config.yaml
d_mlp: 1024
vocab_size: 4096
rope_base: 10000.0
init_std_qkv: 0.0371
init_std_o: 0.0
init_std_up: 0.0371
lr: 0.004
steps: 6821
MLP neurons of a small language model. Each row is named by its layer, matrix (up: input weights) and neuron, and shows model dimensions 48-143. Each number is 50 + 12 x the weight over its row's rms, rounded and kept within 0 to 99.
Before each neuron's rows, "fires on" lists the tokens most often at its 100 highest values on Wikipedia text that the model never trained on.

fires on: "y", "at", "ro", "al", "am", "he"
L5.up294:35 32 37 42 61 35 47 67 53 53 55 37 64 69 57 61 74 48 58 52 46 65 50 54 41 65 56 70 56 51 49 41 60 31 08 62 46 33 68 43 51 47 77 32 39 30 48 48 49 43 34 49 41 51 61 55 29 31 56 61 67 65 59 50 44 63 37 62 45 62 46 56 22 59 53 51 41 30 34 56 49 44 62 50 61 60 38 29 56 22 69 37 61 80 39 53

fires on: " chart", " There", "ore", " Album", "ography", " sugg"
L4.up755:52 51 53 33 30 41 49 47 52 47 50 41 56 41 69 43 48 60 59 31 56 49 72 47 41 63 44 46 39 37 46 72 32 47 42 38 45 60 41 57 70 74 39 55 26 48 58 37 53 63 32 46 52 38 39 47 44 32 38 46 36 57 61 64 28 48 46 61 51 74 71 38 32 48 56 73 40 46 58 31 35 33 54 47 33 58 78 52 47 64 61 79 49 50 37 41

fires on: "a", "of", "ing", "ra", "ed", "land"
L4.up395:70 58 53 73 52 50 41 61 33 49 53 49 53 49 60 49 62 25 54 46 50 51 56 56 56 53 49 54 60 50 56 66 54 32 62 56 36 77 62 42 52 55 36 47 63 54 48 56 56 31 41 55 49 42 49 44 58 62 41 28 23 43 45 65 20 47 31 66 24 63 55 52 34 60 51 63 52 73 59 61 73 48 41 22 54 33 74 60 45 46 54 35 45 45 36 36

fires on: "t", "°E", "or", " —;", "r"
L4.up977:48 47 49 61 29 85 57 45 40 72 50 57 50 46 56 48 44 55 38 54 43 49 51 46 49 66 34 42 52 48 38 64 42 73 47 48 33 66 46 30 30 47 45 67 43 46 69 41 38 41 31 33 53 45 48 56 32 38 57 60 34 55 45 61 69 69 52 38 68 37 52 59 61 56 60 66 43 37 43 57 48 33 38 30 36 57 43 55 69 23 34 61 47 30 63 46

fires on: "°W", "+", " Empire", "p", " Republic", " ab"
L4.up596:51 59 53 36 38 27 50 37 65 48 38 31 49 56 58 44 51 39 53 40 54 50 37 60 43 31 67 63 65 62 50 36 36 60 47 62 56 47 60 35 24 53 52 58 35 40 79 48 42 58 36 62 40 49 50 42 41 45 50 23 44 41 51 64 59 40 49 61 77 55 44 57 59 51 43 46 44 47 36 47 32 48 57 20 58 35 60 61 66 60 44 54 41 58 41 38

fires on: "–", " '", "^{"
L5.up835:28 55 41 58 37 59 68 62 33 41 42 38 70 49 61 58 57 46 33 43 64 30 47 36 59 40 59 67 28 52 55 44 52 55 55 32 28 50 48 28 65 52 47 62 60 36 56 66 44 57 69 58 28 57 60 46 44 54 64 60 36 42 59 32 53 38 50 71 55 43 34 62 56 65 40 51 44 38 41 41 34 40 57 55 65 46 43 53 42 37 46 66 53 62 46 60

fires on: "at", "ac", "w", "m", "ats"
L5.up970:50 52 70 44 40 42 29 38 31 61 41 76 60 60 46 68 43 20 41 68 51 55 41 38 48 60 44 54 39 54 43 37 44 37 34 35 28 42 59 60 54 69 52 73 37 68 36 38 54 42 71 46 66 37 57 70 42 36 61 71 32 55 58 25 53 41 69 49 38 60 53 46 50 55 44 52 38 50 50 68 44 73 63 43 64 41 34 50 48 55 33 52 55 46 36 47

fires on: " stated", " prom", " said", "ational", "aled", "other"
L4.up867:37 49 60 54 72 62 64 39 50 52 44 68 36 39 52 39 54 53 57 53 30 42 61 42 43 75 46 32 41 70 53 67 31 63 52 32 61 73 59 56 52 68 52 44 58 53 71 41 24 50 52 71 60 50 46 53 65 36 51 32 47 44 41 59 48 45 58 47 45 20 46 23 39 31 59 51 47 57 64 44 69 58 48 57 50 36 53 80 33 51 63 55 65 33 63 65

fires on: " as", "us", "im", " grand", "y", "ob"
L5.up736:44 45 52 62 35 28 37 45 65 53 60 49 30 71 48 64 55 52 58 72 61 29 42 45 75 38 36 52 48 44 42 53 77 60 37 48 52 40 37 54 58 43 49 51 50 69 42 36 56 47 47 60 38 45 59 37 36 13 61 41 39 37 49 48 54 51 50 61 60 52 45 55 65 49 67 48 50 23 44 64 54 71 49 65 55 44 37 58 34 61 44 34 33 54 12 64

fires on: " of", " school", " equ", " time", " college"
L4.up815:38 54 35 57 61 37 58 33 44 63 55 24 18 54 44 62 43 56 32 67 44 37 50 31 70 35 31 46 45 61 32 56 47 50 49 41 58 43 66 42 52 50 55 69 38 47 69 49 41 66 64 45 55 33 56 61 44 58 63 26 44 59 59 48 55 37 74 36 58 57 56 69 57 63 42 43 46 65 48 58 40 61 52 44 56 57 55 37 79 66 56 58 35 62 42 49

fires on: "u", " rele", "m", " sum", "ov", "ound"
L4.up665:64 41 43 53 47 49 49 64 54 57 63 39 33 56 61 40 51 50 52 58 42 53 37 64 73 71 41 41 59 22 56 73 63 41 63 59 39 51 48 33 56 28 58 58 52 43 41 36 49 50 52 73 44 53 54 60 52 43 60 58 57 55 41 55 57 69 42 44 67 26 61 57 60 43 46 51 28 46 69 53 67 47 64 49 50 58 62 58 40 48 55 44 62 53 51 32

fires on: " and", " or", " de", "ide"
L5.up342:47 38 35 48 39 49 43 58 64 66 30 50 38 47 43 32 66 52 41 72 55 34 62 43 34 39 45 53 53 58 63 64 49 74 48 74 57 64 56 64 70 62 62 46 48 44 52 55 41 28 57 18 53 33 41 69 60 71 41 34 42 29 54 42 87 41 68 50 39 44 50 34 61 44 72 58 51 30 50 69 59 53 70 43 50 44 51 35 47 45 40 42 44 49 45 48

fires on: "s", "os", "g", "ut", "p", "au"
L4.up750:56 37 52 47 36 51 67 38 51 37 41 56 46 40 37 73 56 49 47 26 43 60 48 37 42 45 59 35 29 59 54 51 54 19 29 37 63 57 43 60 42 53 53 45 59 64 43 40 56 26 62 36 37 57 42 61 42 49 39 35 68 37 51 65 45 52 58 44 39 43 48 57 70 49 47 48 37 51 54 60 28 38 55 76 66 38 33 46 53 60 56 39 31 40 62 66

fires on: " as", " there", " votes"
L5.up900:49 47 57 64 41 49 47 43 53 54 42 50 52 65 48 34 81 52 50 40 45 43 44 46 50 67 60 37 43 44 71 51 61 70 53 49 50 30 50 49 65 22 51 71 51 60 61 29 53 48 62 47 59 29 37 46 61 34 53 63 45 60 20 68 53 68 79 59 55 47 45 31 66 55 61 32 57 56 72 45 48 49 76 45 47 52 39 44 69 54 51 33 51 68 34 59

fires on: " that", ",", "m"
L4.up57:40 35 39 51 42 35 36 30 35 51 76 56 46 46 54 44 42 27 22 49 46 63 42 54 40 59 46 72 34 31 42 40 40 29 45 42 52 49 57 67 50 63 40 70 43 62 57 45 42 55 54 33 67 35 50 42 48 43 67 56 53 50 33 50 65 68 27 58 37 41 37 47 44 51 51 29 37 38 63 70 67 58 56 61 42 21 52 53 65 33 37 39 28 51 62 57

fires on: " cont", "pl", " name", "es", "ins", "osed"
L4.up842:47 51 70 61 14 37 19 68 58 56 43 55 34 78 41 63 62 52 50 65 48 48 48 39 53 55 24 61 54 55 52 47 40 25 45 70 41 74 55 41 51 26 51 58 28 80 43 51 42 52 51 44 40 41 50 50 59 46 53 58 48 50 59 60 63 42 58 50 64 21 59 59 34 50 63 49 75 53 49 44 46 44 55 46 38 62 39 44 64 67 55 37 48 65 64 55

fires on: " Th", " Sc", "pen", " length", " Rh", "le"
L4.up380:42 56 52 58 51 50 46 59 24 47 56 60 64 10 50 36 39 54 49 58 58 57 55 27 41 83 54 30 61 48 65 71 62 64 67 57 59 49 58 42 51 47 56 65 56 51 50 35 46 55 54 64 66 30 47 49 48 47 46 59 59 48 37 60 55 50 42 49 18 52 42 47 51 64 36 39 41 45 64 47 46 63 57 39 47 33 62 61 40 57 41 54 47 70 36 42

fires on: " professional", "°N", " film", " histor", " population", " footballer"
L4.up443:53 56 19 63 34 71 60 63 43 69 55 29 53 64 70 42 50 47 38 58 44 27 52 61 57 68 66 51 65 56 64 40 41 46 28 57 54 66 65 58 44 45 60 53 59 52 55 55 54 48 52 60 47 54 36 53 41 52 60 38 59 56 79 41 34 64 45 47 57 48 48 47 64 29 59 44 43 23 37 48 52 68 61 67 37 56 24 47 39 52 40 57 40 38 38 44

fires on: " |", " transl", " st", " Form", " pro", " rep"
L5.up388:50 47 36 47 45 51 40 23 59 63 56 35 32 31 35 61 34 36 73 51 74 44 68 39 24 53 34 62 47 62 55 60 62 39 53 58 42 39 52 46 52 43 46 35 37 48 69 41 64 43 51 60 66 71 57 35 69 61 55 51 58 29 36 54 27 42 61 63 40 50 38 36 48 54 48 41 53 61 53 39 41 34 44 50 53 47 36 43 48 54 42 28 42 45 58 57

fires on: " brother", " Sant", "an", " Dev", "lement", "ender"
L4.up260:52 59 57 42 41 43 70 49 55 51 54 48 52 38 57 57 56 49 48 39 62 59 72 72 51 56 41 49 69 51 65 35 41 33 63 47 44 35 23 66 53 37 44 49 34 57 45 51 53 38 40 70 43 33 61 39 23 60 52 51 52 41 80 43 39 42 71 54 49 54 31 45 38 57 50 43 45 28 75 69 52 53 68 68 29 38 49 50 32 40 43 65 40 61 56 42

fires on: "t", "k", "or", "et", "ant"
L4.up466:54 64 73 65 51 56 44 53 54 26 49 43 48 45 31 41 33 42 72 50 53 46 61 51 57 93 62 55 59 67 52 54 41 48 53 42 59 65 24 60 40 67 38 51 61 58 66 37 39 72 74 59 40 62 90 39 58 45 55 59 54 45 47 58 54 29 67 36 48 46 35 58 41 27 22 52 70 49 59 49 59 58 58 44 48 52 65 48 65 40 64 73 58 56 36 62

fires on: ".", "an", "o", "oy", "ust", "ess"
L4.up696:34 21 38 44 52 62 59 61 57 40 45 43 57 56 46 35 56 62 45 43 50 82 50 28 39 47 43 65 55 35 53 41 37 53 61 52 40 33 50 63 40 69 48 35 69 43 83 40 45 65 69 64 53 54 66 45 48 56 48 62 36 50 19 70 62 60 39 58 51 44 53 33 51 53 48 49 39 69 49 43 40 87 41 65 52 29 54 25 56 43 47 63 54 52 46 37

fires on: "-", "i", "m", " Di", "r", "19"
L5.up708:62 48 62 46 42 51 77 69 60 64 67 45 24 43 43 65 39 45 37 54 68 26 61 29 72 61 47 40 46 76 52 37 58 45 52 52 49 35 69 46 51 55 28 57 32 52 35 43 32 47 51 46 57 46 56 57 48 36 62 40 34 48 56 35 43 61 38 57 54 43 27 47 60 29 58 46 68 56 56 63 49 48 33 56 62 49 49 54 53 36 42 40 62 51 45 46

fires on: " |", " ", " Title", " US", " |\n"
L5.up529:59 58 41 59 83 60 51 56 48 55 40 40 53 64 56 56 57 32 45 51 59 67 53 58 71 45 60 50 58 37 38 59 50 71 41 68 33 57 40 59 49 51 41 60 59 53 40 45 40 47 36 49 63 45 47 43 51 66 33 44 10 36 69 47 78 28 43 52 50 52 50 37 58 50 39 31 33 43 60 74 61 60 47 38 38 59 37 49 47 48 51 44 48 51 61 51

fires on: "-", " "
L5.up427:48 54 75 45 40 49 66 60 56 56 41 65 47 52 56 43 27 77 37 52 53 52 62 31 41 39 39 43 39 59 47 80 50 47 49 26 28 51 47 65 67 44 36 49 36 52 44 32 48 41 55 39 38 55 47 59 43 48 65 43 60 75 53 51 47 48 59 63 59 63 40 40 50 61 69 32 58 42 67 40 39 65 42 72 60 42 27 50 79 33 37 52 57 58 51 46

fires on: " rel", "-R", "-", " used", " belie", " took"
L5.up701:53 72 46 67 47 51 71 46 81 62 38 54 44 28 31 45 57 38 54 59 59 57 51 38 50 45 49 43 58 53 48 40 32 48 62 52 49 39 39 43 43 20 46 33 61 56 63 41 63 50 52 60 65 46 35 64 60 57 62 38 58 54 32 47 50 38 32 48 31 42 60 72 64 60 62 63 41 53 52 43 77 59 55 59 62 55 38 60 42 62 53 58 43 72 44 47

fires on: " ", " list", "ess", "rib", " book"
L5.up556:38 46 53 37 40 47 66 47 60 44 53 77 55 55 62 48 39 39 49 57 68 46 60 66 45 58 49 67 50 59 32 51 39 28 55 49 43 32 51 65 46 43 45 58 47 84 41 30 06 53 73 38 52 54 42 60 42 41 45 49 61 63 34 64 39 59 37 45 48 36 55 49 47 52 46 64 36 68 73 77 50 46 44 71 50 60 70 66 46 63 59 38 45 51 57 57

fires on: " pr", " high", " prom", " dev", " add"
L5.up148:53 56 56 53 48 35 31 34 65 72 63 53 50 61 67 24 46 61 57 42 47 39 37 55 31 59 69 56 53 40 27 50 44 28 55 60 72 37 63 42 41 63 55 53 49 68 49 57 58 48 58 60 61 22 50 27 49 36 36 55 67 47 44 71 34 51 36 42 51 39 82 46 38 68 44 60 50 51 38 43 54 60 36 60 19 46 44 55 36 41 43 45 43 40 53 53

fires on: "ic", "il", "le", "i", "ect"
L4.up245:67 59 53 66 28 54 56 30 51 44 41 59 50 68 57 25 58 77 80 30 72 60 41 48 40 49 61 44 67 46 50 84 56 49 34 29 39 29 36 67 41 45 40 70 33 56 51 60 52 70 34 61 31 34 45 58 33 62 58 61 55 49 37 65 53 56 44 54 32 42 48 32 39 58 45 37 71 38 78 55 74 40 53 57 66 58 51 33 63 60 63 44 68 69 29 53

fires on: "ck", "″W", "ro", "°W", " Rock", "um"
L5.up481:43 61 56 76 56 50 25 51 40 49 55 53 52 28 46 56 48 69 53 53 29 35 67 48 49 54 63 53 52 47 49 65 44 52 33 17 48 58 57 46 35 66 41 51 58 41 54 57 59 58 47 41 52 38 53 42 55 55 55 30 63 54 32 74 42 80 50 51 51 55 44 38 60 26 58 51 67 53 41 54 50 50 20 28 71 50 61 46 58 68 34 64 29 35 47 39

fires on: " |", " |\n", " ", ".", " Album"
L5.up812:41 57 44 75 42 35 29 46 40 56 67 49 72 59 45 66 56 44 34 26 31 43 63 48 52 49 49 29 56 58 41 51 59 54 48 47 73 39 52 44 46 40 46 40 46 49 72 70 71 25 34 53 54 72 36 59 50 45 64 48 63 51 76 44 52 50 73 35 49 43 46 41 42 53 49 57 45 33 43 53 58 44 54 58 66 38 55 51 57 38 61 68 46 66 47 54

fires on: " |", "|---|---|---|---", " iss", " pos", " stat"
L5.up847:29 53 41 64 44 40 42 46 54 53 55 06 54 40 45 55 63 71 58 45 44 46 69 59 55 54 51 39 59 45 54 54 42 55 63 28 37 52 73 46 66 69 58 58 50 27 67 39 65 60 28 46 68 45 75 57 56 40 56 31 49 56 47 35 69 39 64 55 28 39 64 62 42 58 57 45 42 43 57 78 44 38 44 59 35 36 43 30 48 41 43 69 55 51 47 78

fires on: " |", " |\n", "4", "10"
L5.up409:52 54 30 41 51 66 45 42 47 57 43 23 59 28 72 41 66 42 53 47 47 47 48 41 53 56 53 29 55 49 28 42 46 63 60 61 43 75 60 48 35 40 53 51 71 45 49 54 60 35 52 53 41 47 41 50 49 60 24 60 53 46 69 57 50 59 58 54 31 35 43 40 29 50 48 28 26 34 67 65 52 39 87 59 43 42 72 49 57 38 56 57 43 41 43 55

fires on: " For", "ro", " th", "ec", "For"
L4.up866:60 31 35 38 66 32 75 71 45 44 58 23 54 49 56 53 31 41 55 63 60 33 33 49 57 46 44 46 60 43 38 46 51 58 56 69 63 31 45 69 39 41 30 44 64 29 39 57 46 49 42 65 55 63 55 54 38 48 39 38 48 39 46 54 48 51 53 56 39 71 52 38 28 45 45 42 79 28 39 50 52 44 46 47 36 45 67 53 48 38 52 44 67 54 31 42

fires on: "al", "–", "ann", "es", "l"
L5.up473:44 45 43 44 38 59 48 55 39 36 24 39 43 53 69 50 54 48 53 55 45 40 46 56 47 53 48 56 49 57 44 52 47 46 51 60 48 50 41 48 63 53 51 50 53 65 44 44 57 48 39 76 33 52 46 29 61 33 71 53 48 46 60 42 40 50 18 71 39 73 59 50 51 83 52 58 60 50 64 49 59 61 45 40 57 74 54 40 43 49 72 39 54 44 40 65

fires on: " sign", " pot", " finished", " +", " fin", " best"
L4.up624:55 52 61 57 39 38 36 58 42 74 46 38 46 43 63 24 41 39 60 38 46 18 41 35 51 48 42 38 65 43 68 59 31 38 50 61 46 61 46 47 60 44 53 53 62 61 55 50 40 39 60 66 56 43 61 65 48 39 55 37 42 47 62 65 28 43 42 56 54 42 71 54 42 59 58 80 49 48 41 29 61 47 63 45 61 37 50 55 64 66 43 42 64 52 35 65

fires on: " life", " turn", " King", " years", " part", " April"
L4.up647:54 58 45 39 45 65 49 59 55 40 37 49 31 30 51 63 51 57 62 41 48 48 62 52 53 45 61 51 59 60 40 68 49 45 38 57 35 68 32 62 57 49 53 54 45 57 52 47 18 43 39 55 45 66 52 77 54 49 52 69 46 58 67 46 34 44 59 64 72 60 55 34 57 14 56 74 58 34 31 46 67 47 27 47 41 57 47 66 28 76 56 35 37 52 35 80

fires on: "ight", "ly", "ech", "out", " wid", "ow"
L4.up561:38 31 63 40 50 37 37 37 38 55 39 47 46 67 55 54 70 76 65 41 45 39 66 35 47 37 42 63 42 58 34 67 63 67 54 62 49 58 40 35 40 63 53 49 52 67 30 23 56 64 35 60 59 22 38 53 59 39 67 41 36 60 58 61 52 26 39 62 47 50 61 66 47 58 69 55 42 50 59 76 31 56 43 49 54 42 41 38 38 51 47 40 42 42 61 64

fires on: "^{", " Sh", "ult", "]", " compan"
L5.up231:53 43 60 55 34 56 49 72 59 79 33 64 82 32 37 61 71 66 42 36 78 39 56 38 55 61 49 60 46 50 59 21 48 40 44 58 29 57 61 52 21 45 26 82 52 46 41 51 45 52 53 47 58 36 61 55 53 36 71 48 60 35 48 67 49 48 63 31 70 54 54 61 42 51 53 46 51 45 59 70 48 43 43 60 44 71 49 57 57 53 36 41 41 56 51 47

fires on: "-"
L5.up154:56 43 54 40 61 54 67 40 55 54 42 82 50 60 71 54 53 48 59 45 50 35 60 56 61 59 38 41 20 46 45 47 74 58 37 52 60 42 50 48 46 54 36 57 52 41 50 31 63 45 54 51 36 45 49 40 39 41 51 40 46 30 27 49 25 32 63 58 45 46 46 72 76 70 47 54 42 45 40 50 56 61 31 75 52 52 58 52 74 40 64 55 41 40 38 64

fires on: " to", " in", " a", " appro", " from", " his"
L5.up535:55 56 29 57 31 49 57 41 69 58 67 63 58 46 43 63 74 53 29 42 54 55 54 62 36 43 48 56 54 57 47 65 41 61 24 56 58 40 28 52 66 55 54 54 60 59 38 56 42 65 68 44 42 43 61 57 56 58 40 52 38 36 48 70 57 44 52 52 31 68 33 23 36 34 59 60 64 53 38 36 60 54 52 36 41 59 35 55 24 63 50 42 48 63 50 42

fires on: " rel", " requ", "24", " separ", " var", " beg"
L5.up269:54 63 42 40 50 47 54 44 56 48 61 57 50 54 46 40 39 52 48 38 52 51 65 47 56 50 35 39 52 66 61 53 48 51 48 42 61 39 28 35 24 55 58 50 67 24 55 40 44 61 27 62 56 29 37 61 40 54 40 53 53 41 38 39 47 71 60 56 45 59 61 55 37 47 33 53 48 34 41 43 58 63 53 33 24 22 36 54 74 67 40 68 47 64 67 72

fires on: " pr", " rul", " Sing", " st"
L5.up508:50 46 48 46 36 50 65 63 81 42 74 32 29 60 50 51 61 43 53 51 62 60 69 43 27 52 32 39 50 60 41 46 62 35 37 52 42 54 47 38 34 64 40 43 34 50 62 47 44 59 51 47 78 39 46 59 51 74 59 52 89 47 52 36 54 49 46 32 62 62 30 47 49 50 40 51 48 47 51 65 52 57 55 59 41 66 72 56 65 50 38 69 29 54 48 56

fires on: " will", "″N", " Pri", "°E", " Ven", " fl"
L5.up757:26 49 64 53 42 43 45 54 63 50 65 25 38 68 69 26 53 34 44 55 51 51 24 40 41 49 54 55 37 27 69 41 45 51 41 82 55 51 44 33 44 23 53 61 58 33 36 62 44 59 71 42 58 55 69 60 52 34 47 43 67 41 44 52 62 42 56 48 55 48 17 55 44 42 50 83 34 31 63 65 48 55 49 49 38 58 43 52 57 62 54 45 54 79 32 73

fires on: " sk", " Conn", " mon", " cour", "i"
L5.up479:50 54 59 32 41 46 56 70 64 78 38 40 30 56 54 28 47 49 40 54 65 36 45 68 41 31 48 47 52 47 42 44 55 47 47 47 57 31 51 56 44 39 53 45 33 41 68 44 61 64 53 46 35 41 40 47 30 39 64 39 38 34 52 46 57 57 40 59 52 51 51 52 41 38 35 40 45 48 37 46 58 47 33 49 49 50 44 41 34 26 60 66 67 47 67 59

fires on: " have", " not", " rest", " Res", " change", " order"
L5.up415:46 46 41 40 47 60 53 22 45 28 52 65 53 37 39 60 31 56 64 54 49 35 67 69 49 34 36 54 59 56 35 60 41 14 40 61 61 45 52 48 59 37 47 27 51 64 72 56 43 63 68 69 45 48 45 63 50 53 50 55 65 42 50 78 35 51 34 47 55 29 47 47 62 55 69 57 35 24 66 72 51 52 58 62 49 36 51 51 55 40 56 59 50 48 56 39

fires on: "r", " life", "1", " found", "umn"
L4.up719:49 37 42 35 40 69 64 61 35 47 45 55 65 53 40 63 31 47 53 44 63 77 74 22 70 53 45 38 58 49 42 53 41 53 45 49 43 31 44 62 30 78 50 55 43 43 35 62 39 47 48 63 76 52 56 55 36 37 51 60 74 35 41 44 78 55 58 48 60 30 38 51 60 60 56 63 52 21 42 38 46 42 58 50 55 43 59 52 46 57 42 52 57 60 79 46

fires on: " there", " There", " Hon", "ertain", " President", " hon"
L4.up365:40 49 85 53 45 62 44 70 59 38 49 58 52 53 53 41 37 42 23 33 60 37 60 37 17 37 58 50 62 56 27 37 62 43 64 55 60 51 42 57 50 75 52 77 44 40 63 52 39 43 62 41 33 64 43 42 37 38 42 46 59 50 61 53 33 60 22 62 55 79 55 48 38 45 38 53 69 61 65 60 51 42 46 46 36 63 57 33 51 59 51 31 36 53 68 46

fires on: " exper", ".", "ary", "ime", "ory", " a"
L5.up111:39 55 60 47 33 58 52 58 60 45 44 67 47 63 62 35 42 46 54 67 47 30 60 46 55 54 45 61 44 62 52 58 52 69 54 31 56 52 50 71 51 55 38 51 52 45 43 71 34 60 67 56 32 46 51 36 35 45 40 25 38 40 37 18 18 44 36 53 70 80 49 28 77 42 64 54 39 41 60 44 74 49 55 38 43 42 44 38 59 65 40 51 59 49 39 52

fires on: "r", " .", "al", "rew"
L4.up862:34 52 39 62 35 27 58 58 47 50 38 27 58 55 47 35 58 35 38 51 25 79 53 45 64 52 36 59 49 42 55 59 47 42 59 43 39 60 51 60 45 31 58 36 65 46 31 36 51 38 68 27 45 51 55 45 57 51 34 43 46 78 37 48 64 45 42 60 58 27 39 52 74 39 50 65 42 35 69 27 42 57 68 29 52 28 49 52 57 62 47 58 53 40 60 73

fires on: ".", ",", ").", " that"
L5.up608:49 40 55 52 46 26 60 16 52 65 39 37 36 45 42 48 40 33 64 62 41 47 49 56 38 79 43 67 60 57 45 50 60 40 54 49 52 56 72 64 61 61 30 46 46 54 75 67 39 42 45 55 45 32 60 64 65 46 35 65 44 49 36 65 29 30 33 67 25 45 57 51 47 59 57 55 61 27 43 52 47 37 61 76 50 27 62 39 55 28 39 55 41 48 63 55

fires on: "uk", " off", " just", " Released", "*", " Genus"
L4.up816:65 48 47 73 53 41 51 64 38 50 32 45 74 53 59 48 57 73 64 52 48 39 55 50 52 57 39 53 72 49 43 48 33 48 37 57 46 52 37 49 68 24 33 57 27 42 67 43 70 48 46 31 46 50 18 41 38 60 67 57 42 71 49 55 52 49 40 57 70 46 33 47 47 55 41 61 67 62 61 64 21 40 46 53 39 33 48 60 62 54 47 29 48 60 44 51

fires on: " also", "c", " not", " em", "ways", " just"
L5.up813:53 55 30 58 65 15 42 47 56 60 39 44 45 45 39 54 54 60 57 70 28 28 36 58 40 64 63 54 58 66 54 37 42 50 42 43 38 55 36 68 58 43 59 42 45 48 45 56 78 38 51 41 46 43 47 31 52 60 20 45 46 61 58 47 14 49 72 69 49 29 66 34 38 56 70 47 45 71 72 69 49 67 63 59 64 67 43 57 59 67 61 41 42 52 71 31

fires on: " such", "j", "ir", "L", "x"
L4.up109:62 57 77 37 73 43 68 46 57 55 57 43 57 54 50 34 48 58 63 51 47 51 40 50 54 43 63 47 25 48 56 61 52 41 60 71 47 42 76 76 47 68 66 40 43 39 43 52 71 52 36 70 35 49 51 55 41 52 68 57 50 52 44 43 56 49 51 45 27 45 48 51 54 51 54 21 52 48 42 44 45 57 49 50 56 58 54 61 42 55 28 45 68 61 48 50

fires on: " well", "stant", " such", " direct", "if", "ivers"
L4.up26:50 52 49 59 25 33 51 43 40 34 57 55 48 34 44 55 30 44 55 59 32 35 39 72 60 61 54 43 47 68 67 46 31 43 55 31 44 46 28 53 75 67 68 61 21 46 43 53 54 36 45 48 52 58 57 63 38 30 53 61 45 38 68 81 50 46 42 54 48 35 42 32 40 56 45 59 50 70 43 45 68 49 59 70 56 47 44 69 38 31 57 57 47 56 53 54

fires on: "uk", "°W", "ong", ".S", " came", " votes"
L4.up524:41 22 41 42 49 60 44 45 46 57 36 54 59 72 47 25 47 50 69 62 38 26 54 38 54 87 54 41 39 37 36 69 57 47 42 48 43 40 61 56 56 50 55 61 55 51 42 56 80 34 30 49 37 61 55 53 27 49 44 43 47 64 36 66 60 43 53 66 45 40 48 62 70 57 46 59 38 27 48 54 64 42 66 56 33 50 20 42 67 58 70 52 64 59 41 50

fires on: " acc", " beh", " bel", " belie", " rece"
L5.up108:34 72 42 59 29 33 45 32 68 70 57 46 59 72 54 63 63 48 64 55 51 50 68 55 48 59 22 47 55 49 36 39 54 61 50 60 27 65 56 39 40 48 69 45 43 36 63 48 52 57 27 67 61 61 35 58 44 69 44 70 46 37 35 52 69 75 38 44 54 57 51 46 45 44 62 43 55 67 50 56 55 55 33 35 48 39 66 50 31 63 46 59 48 41 49 66

fires on: "r", " .", "per", " kn"
L4.up617:56 56 62 18 44 65 53 58 42 43 30 46 47 39 35 43 54 45 33 52 35 62 51 37 67 37 44 38 44 65 46 66 61 68 41 62 57 53 67 63 53 46 38 30 60 44 71 45 56 46 58 46 38 58 50 32 53 35 25 47 63 32 32 63 51 52 70 41 35 34 71 56 33 48 64 54 43 42 56 33 31 46 37 49 75 43 70 43 44 51 51 25 58 39 69 62

fires on: " ch", "ournament", " single", "inal"
L4.up775:42 54 55 48 68 50 40 66 38 52 52 43 44 40 48 34 57 39 46 44 52 36 44 35 40 63 42 51 58 56 48 72 68 53 24 35 63 66 41 46 46 30 73 41 66 64 43 78 54 22 72 44 77 60 62 53 48 46 54 42 46 52 64 34 51 56 45 49 46 32 31 44 48 22 44 64 48 57 34 32 45 42 34 47 46 62 45 69 37 41 42 46 33 73 54 69